{
  "num_hidden_layers": 17,
  "hidden_size": 192,
  "num_attention_heads": 6,
  "num_key_value_heads": 1,
  "head_dim": 32,
  "intermediate_size": 512,
  "vocab_size": 954,
  "hidden_act": "swiglu",
  "norm": "rmsnorm",
  "norm_place": "pre",
  "norm_eps": 1e-05,
  "positions": "rope",
  "rope_theta": 10000.0,
  "rope_fraction": 1.0,
  "qk_norm": true,
  "attn_scale": 0.177,
  "bias": "none",
  "tie_word_embeddings": false,
  "parallel_block": false,
  "init": "orth",
  "init_std_qkv": 0.0508,
  "init_std_o": 0.00871,
  "init_std_up": 0.0508,
  "init_std_down": 0.00533,
  "init_out_by_depth": true,
  "optimizer": "muon_variant",
  "learning_rate": 0.014,
  "lr_mult_up": 0.82,
  "beta1": 0.9,
  "lr_head": 0.0107,
  "warmup_steps": 0,
  "schedule": "wsd",
  "decay_fraction": 0.888,
  "decay_shape": "linear",
  "final_lr_fraction": 0.0,
  "batch_tokens": 32768,
  "max_seq_len": 256,
  "doc_mask": false,
  "z_loss": 0.0001,
  "train_tokens": 309400000,
  "max_steps": 9443,
  "dataset": "wikipedia_en"
}
MLP neurons of a small language model. Each row is named by its layer, matrix (gate and up: input weights) and neuron, and shows model dimensions 32-127. Each number is 128 + 24 x the weight over its row's rms, rounded and kept within 0 to 255. Numbers have three digits each. A neuron's up and down rows have the sign that makes its largest values positive.
After each neuron's rows, "fires on" lists the tokens most often at its 100 highest values on Wikipedia text that the model never trained on.

L8.gate482:172140152118143108147147133150159137143150172136097134139109086098111101166127121133094170172134154145100107160144122110096158167107154109132118124166123115132113148142128134130152147125156097147109084150133125071164128118128126170160103133168137122110111112099121090133105111108178139107
L8.up482:157096138092118180117166130159142163103129125136097129146142079139083123152145114124146123102105118172124151126153113141107106107138157116102110139091173153113155114138135101106141102145130108168139126158151103100164095126153113118133103150142142148097112113125092128103097104105153092097
fires on: "ur", "ad", "ed", "d", ":", "k"

L9.gate381:129124144139071152151151127085130124141182166114148100121153143142134122136140125091133182109112124125148154166164173141155129133126162149103153113149121115134104113088161168157099127096091101151097106117114126098139139109144067160101145133096119149112198129151123146111193130101120138144
L9.up381:131136114127061160120136120104118083142144143133112112169144156112135150152164120104143149123121113171101140152130156131141142097118129179134133152144155111113158128080143151146125130154123117101084135132058173147119142098108092099078122124125124167099172157111132178129112104118152132163
fires on: "as", "m", "ies", "ers", "s", "um"

L14.gate87:142114147138097131094140101144119104126123137132095195121135068126148153088128115125098142121156164152126118152145117095077147140136128122135087092159097093105125095124103121121098127169112098151169113135118143121141107129145120163133088118174129134079118118134107113115129168176122097107
L14.up87:106125113080118121109132179160143089154175121096152131099107155133161162134179109107123092101117123109130127123118111105116114113143112112103104113117119101115102156147104095100105107132109101172166106127143106125167133133153133091142143154138086165095133098127106146155122131100141101147
fires on: "d", "ad", "b", "an", "1", "s"

L9.gate472:132150110146150122105185119102120126131117091140098144120143131139122156075133149109150139105105121131132089157176084103119125159149116113075082118154134116142153095139097128096088152119086145148163119115155118112159115139124093126133099108088119139109157138118158117152097142124084147095
L9.up472:089126147120110129120165134160099151137122137123111146123125116121111125106082150104150111160106135101158107129160127101110102124124108095087135059122140142155124179114116114097142156126124120151136113131131094125156119126167130122137123090109161129151159132094151176137124131144108169121
fires on: "k", "an", "s", "ic", "ec"

L8.gate18:146134138109141133149145138117150121126144123110121121117116126105148141131122096158111162120185142097153145135124104138131103120101136127162087087143144138101132178124181172094112127148114151129102095100119166089115150144111109140123125098112113113084154123160089138126158079120137098118
L8.up18:180166109107107170077170145128075131118182104107138147142102120116137134132155097117112135119112110133089169110118119124162104111133131115130094122085093141116129155155134174139110120150100153114164120118110156091120140129118112098078113127139117104116140125155129144138145093123114092111
fires on: "ed", "c", "ers", "ab", "s", "j"

L12.gate38:074144155113119144124145128185103086155121135148107150101083147121111131154112159135173150131141091159128132085115127160181145120125137103072178133130137156134105098114118142113150157100141134126104126118136116108106123122105155137162141105089105195131113135103156119151129140153136088103
L12.up38:140188116136151157146168131100127101131104124104123136135110138105130121132131110155166104140101128075138121081103147115120115116132108120084091141127167143145120131112147116113107143124179151116120175086085139124103131147118089078162088165101130157117154136076104086120119135161140151111
fires on: "al", "er", "il", "it", "u"

L2.gate255:161130136143140123125100074082114136106122100119143084167120107162108089163136148133112111132093171123099144099140105169132136127105128156126119110126131108137141100131143145131144149139081085135171112132104106157104139124072137125143111123133117158144141141078171098149111163125150105135
L2.up255:121151092158114099106115127118107142153146117139150117120097141137137090158140159132126132117144110174138138085097121148129115139142147137120145133170146101124169163150116150162134172120097102090158111073147074118137103139121134150135115167149124178151092165127107135104124151125133116119
fires on: "y", "ub"

L5.gate20:117162118131116093091111146140086118124121127126114141167121091119104101094139112144110157101143139108140123066173123139118098191135131133111101117131118157144110141109102141145137104107114111161144124101108185108140120117151129123107146101084103115130148138156135104120119141143145123098
L5.up20:103101079130109184098134123094134146136134121167105119124123163130145165085113168154118124111160131137130120131164096129125119140115065113128141129122074139080131178111130176104097156153122168117096107119142132106136096116117109146086117121157121089117105147139131128123111126137141121126
fires on: "ol", "z", "im", "m", "ed"

L5.gate273:161102112123141175153117122138120130097131112163146128175118140095123146113163148105106101123128089112115145117093132126130128145135144090122153149136093130113125139145109115089105148146111141118135125108119157157054154113170108132125096083170135106113138116118098107145121125100112122106
L5.up273:127140120147119143145139124101150140175120136085127059140116092103153136106097140146092125148189150185120097164133145114135094168120140155142134157132119111143129148122098140086107131099111108177130108146177106138115117118131126126154101151146161129121086151104123108107119142120151148156
fires on: "h", "ur", " ", "r", "m", "ut"

L10.gate23:168129146139108107161123123119111077113130123177126118128137119157124137133112091135111157089208102126157103111106093136102095130120107119133110111161170187116147129144108150155108131107125107142142129162069158103123121099137143122128098175118148106108096091121133139071117150168117179150
L10.up23:149078100096153149130095131127133160155159131125086118136137144148137136121119151129100135096163136123110145131122153123107100138146110104163185126129178170135121109136138127110123137111145110125088115153146142154142150080152118133112097138139123089077112116108137101111075151113131160144
fires on: " |", "im", "d", "m", "ic"

L2.gate268:148145134113101142126163137124129099116163137099127118123100092111160151112118146106145114127141124139101134086105122116177115128142097150123172120102081123142166143144123146125100170121143121154106110136112110112117127150149139117139158120086146150156137088118163092205119107132119142105
L2.up268:146137074107113131140101112141127112137108136097137137134120103124119152127107162127107128133092102169124137124125115141156106130155184151086149147113117112114108115091134123174144129129127109150173138135118103132111115127169201124095140156096126171117152101068124113128123096152112102108
fires on: "re", "er", "ad", "$"

L3.gate133:170127149141114146111109129150112142129119154167100117140159156138107158112104149093174087167134150121085146131118115117170101157125090138156110093094105114133159137137075141132095144120142110106069144092085122139104125091086122113129093107159131155123133124117130145132097150126131144138
L3.up133:151114127127126129119107123094102154125126126137127099111136171091140115108103134109141127131180122062126123156103121145160093098114099122097132141160119119108149174181134183136106131163104137077134101117118097162154131146127149124161122161121154101120098096115126122104114109157094094141
fires on: "ol", "h", "ir", "ul", "r"

L3.gate275:126158090134143096145103128103174143111180098172145116127089114139188112111142129131100138176134093116125110132154098124074140126139117133121119135134149118114111137130107117156151136172119123107105151099096120130136140119173123142159126103145091146166136135124125132143104140100118137105
L3.up275:140170124140148142117098106088154114114154125149130133133104118127112132158153146108128168152140113105065161109132151169177141140098136131115171187098153116110117154116151115139122126131107106109149135161096093124113155103113115179179115138111125097168166116140143101139145133153093120130
fires on: "ip", "if", "ot", ":", "y"

L7.gate19:156088160177157141125159161115125118146110110101079166160131110161113144155135140105142108135099124172102115114108075130119151160163165135124116113124126152103117113112101131135125110115162134138105110111124169112107130142113120174123124167156115143121147115097164153178153113189120094163
L7.up19:089135143119136153062123101097130096134115077098135118100125104127084113106155150151130137144107120152102157140108109100145116128114148133105156134129088075135138125149118132193145116099150147166122116121093136105132127122147132102143113118121131116133140111116157128141138137114143139145
fires on: "n", "k", "s", "ing"

L2.gate51:139125109128122134098112078132131134174119132128135121102151131092132117129131129106169116143161154143122161138142136133156115177157110154100090138178115142127194111100102093141082165124135092108124126168117110091103140158152119128148085126112145131097141118128116135093113117147170156130
L2.up51:139121124138126131111092082114127149118109121166149142148147117119112142146134116118158125155174114121149157154132178140146131176151099189128129136124093101146137166145143143110124119118103148108145154131137158121115134145170116121128129108110111158144105079109109149129131129116155099102
fires on: "he", "h"

L10.gate291:159120128147153148130159098174144137152130133117114099123159101145098112138151095135126112128106135126110110131128080115148179110137110151124100162079166120130077144111114139159113133112123152121089124149174131097129152157104137166120117143120093145142129115122129122155123149133101128122
L10.up291:092163123132142134117155148106161122153103110095118086136125115159111131111115103144131109126112117145168115156141097115134106172110150145115087158101124097131110144108114162156112168134104088118128135130121166114145114159112141129105117175153107146171139100127162110135159119119113160103
fires on: "s", "a", "es", "ia", "ing", "ation"

L9.gate389:119143172180144124162143139112138139126128161123172132148175090091148131148133158137145081093166165128076163146127076087074120119105169131145160160152154080087123144113139121128101121120157121156122158143138119128154156098139167136137160109124133139162103121136111106200136129132123127123
L9.up389:149152185154112116181136117171114127139118155114099119146162113147131107112096147152148091164118108141131133072111175146134124135117130147144144143123098110098103127101129126126119114099160137112137124095097096136133183133123154171121118081108109135119165128190103122131125103158160111156
fires on: ":", "e", "our", "o", "y", "2"

L10.gate299:117105116093132130182143128146130105118155140155194087126158118117121092151124118091105114095137126149116147142133128133095107140145159109090126142110145108156078094134114121110138133146113112139122158148141148143079104093176154117106116149108115113123146108119111109130131134110130110107
L10.up299:116136152145136072098117102130124131176112160133118122177138119172103116120100110129139121118142067159162099131128151146168105142131104100153114154132144068182128154118155098130153143069175126108092131136122112148128125129124129153093080168101118111108151102135093129109082147137128118102
fires on: "i", "2", "1", "e", "8"

L12.gate30:118130127111122139114152088089130116144137160138121094138156144154146141129127094129095174147138156122127128094150142132151139130174090110118078134144125180124109178083094152104112125132149104093110100117126139136146124104118155127124140119111128146131128126116098154153066141104117109115
L12.up30:132143148125080146127169115151116135135105092105135090144103117136111136104149126114114124113122170127098098162065109156084154129068079113124140130157085084120143163093133155168141124147063085093112148122160117111137145129124104130137128172149113113184155114126143086139126112146105136102
fires on: "ed", "e", "s", "es", "ing", "ad"

L5.gate296:154092080098136123127137131203154077087132134143154097138110126154137105117144147093099144162101110114149130145144132135142155066109129149101146126150144094131129146140131121144123158171154127117191125127105075125119167105139129146142116115136133115097177108130140139138127093142120116073
L5.up296:109176138129132114121142096068107129122162114137144093152138142142117111142113136119131115128143146159130145118101166132150087131076147142115150102121170098126139126154136184105141112135122120114164113165171085119133166084130117132134162155146089180172126134105135129120108152131153144105
fires on: "y", "m", "le"

L7.gate219:124128079119120155158138132102127147125112072135124138124111127109127116136128107145121136154130119137125133161096115146204153197138133158131102091126145130139167157155146175148125156123124129102109159133142138099124183125154095151112122131121102133125151101141105138120114189145136115138
L7.up219:124097097150098150119129109096130129121116105154128144176132095128124150110094135146140128113138150102133135145090114173156136169156147118105113083146168152124098179114102150126114115116152117133117134119130179152127154140130133167138132127156093141167125113115072140127096122146127103142
fires on: "ol", "—", "y", "r", "ul", "h"

L4.gate64:131132129106157118113192100116147124124159162132117141085169095096133125111145108098112129098120115193117107178093132110135115110164127127125102145161118109111153119143126059138096103096127121160115137131144115121101114182143133157170114149142121113101135128111153123097146142095129137089
L4.up64:110140074128193133124146074152110145161118126138124142085125151097138079130147170123144120134115165137074104114127096135102148137166104134102113136163121105133093131140145140126143136097121166141135141161141099126140156190139112135119130083114096145162092132102113087136142081107151154141
fires on: "k", "g", "ad", "an", "he"

L4.gate475:080145123135129106155120163157148085079117150088159134139178113188165121136113135133152134107119117171152122122180141132140143150066126152107118142126133124133129116142133153149149122101110117085127145135118141144135122110109119078141112120141154107097195117134141131128081077118120112122
L4.up475:115113130119136121122161091155143133092128059128071143139122141149164131098174117124134131105129126166090153111135144126126057121096122113153148118118102150121108125141116159168104128101142117106113104162135092132092145148132087178173141142152158136170144157147145110131105145106132145129
fires on: "le", "es", "um", "ip", "ter"

L4.gate94:135138144134162131144128138156117120102109165111141118098184161114141157128140102101141107182148149100151082129102134099152098094119151116131129158126097121172101130131155130173116092108118132112124120133110146098130151108150109104129119151113162113113146119121156098120120151138079139112
L4.up94:144127179113171083126123137133119142107121099107161113129140140165144148124105117130109136141098134128088138159125129125166155090196159142106152128114133126183120113091148129127123128154168160138131153130123118130111123095138099125157178128139095096107144133113141141149121123134136087172
fires on: "ut", "ly", "ver", " |", "al", "ess"

L8.gate292:147138147102112155145121168125132103126129118103144090154084121158111167123120082105107164103114150158116108134141110140170096141116135117116125113168070090113093140081161142163170137108084152150165143106083138091132154139168097123100076086151131145127110144074104126125143108133140135165
L8.up292:140159132117138124103124182126139119120130122101126147157116125148150143158125138123140159169163058158090150138136172108125137148123120171115164121110084148132114068109142144114094111140131117121118116098151136117120142136068138156118150136140149131084121093113112144112120103105172135106
fires on: "s", "um", "her", "le", "ar"

L4.gate194:086129118106180142062129095149107137129137103080093109135141128124105103111122149126176186163091098140143138140113150121135121136147124130078119136153106107130128149107143165114118144175118153146148091151125175153122114148138119119142108119118155098102130136134119023126126095139158094121
L4.up194:165120128149132101186142123169110115142120164130148124114143151121108123168171144138157158186107091128105136107153121124159134144120135138103106144131157158118142116105138167112121137101147122182130165080096167093154092129119092071136100126092146094169150128137123118100121144155127115151
fires on: "al", "n", "at", "ed", "it", "t"

L14.gate491:113146109144114136115092147096103104128157115094136072117134162139119185129143105134132155116161103169143127140106127128151137118122106149145118133155127165131129119103133099126072117143106135177154129168098144082059141085132103140094065152149150116098108117127099132116111085128165147115
L14.up491:120167170177130100134110126129101108125118145134113100076136139150120111081127138138150156147142096163138141109112161151137133116092125138128116112144100165138134110162154124185154176113096126121139083135151164117171149114123148072122090115105124134146089104122101116137122106147154119113
fires on: "ian", "an", "h", "ed", "e", "i"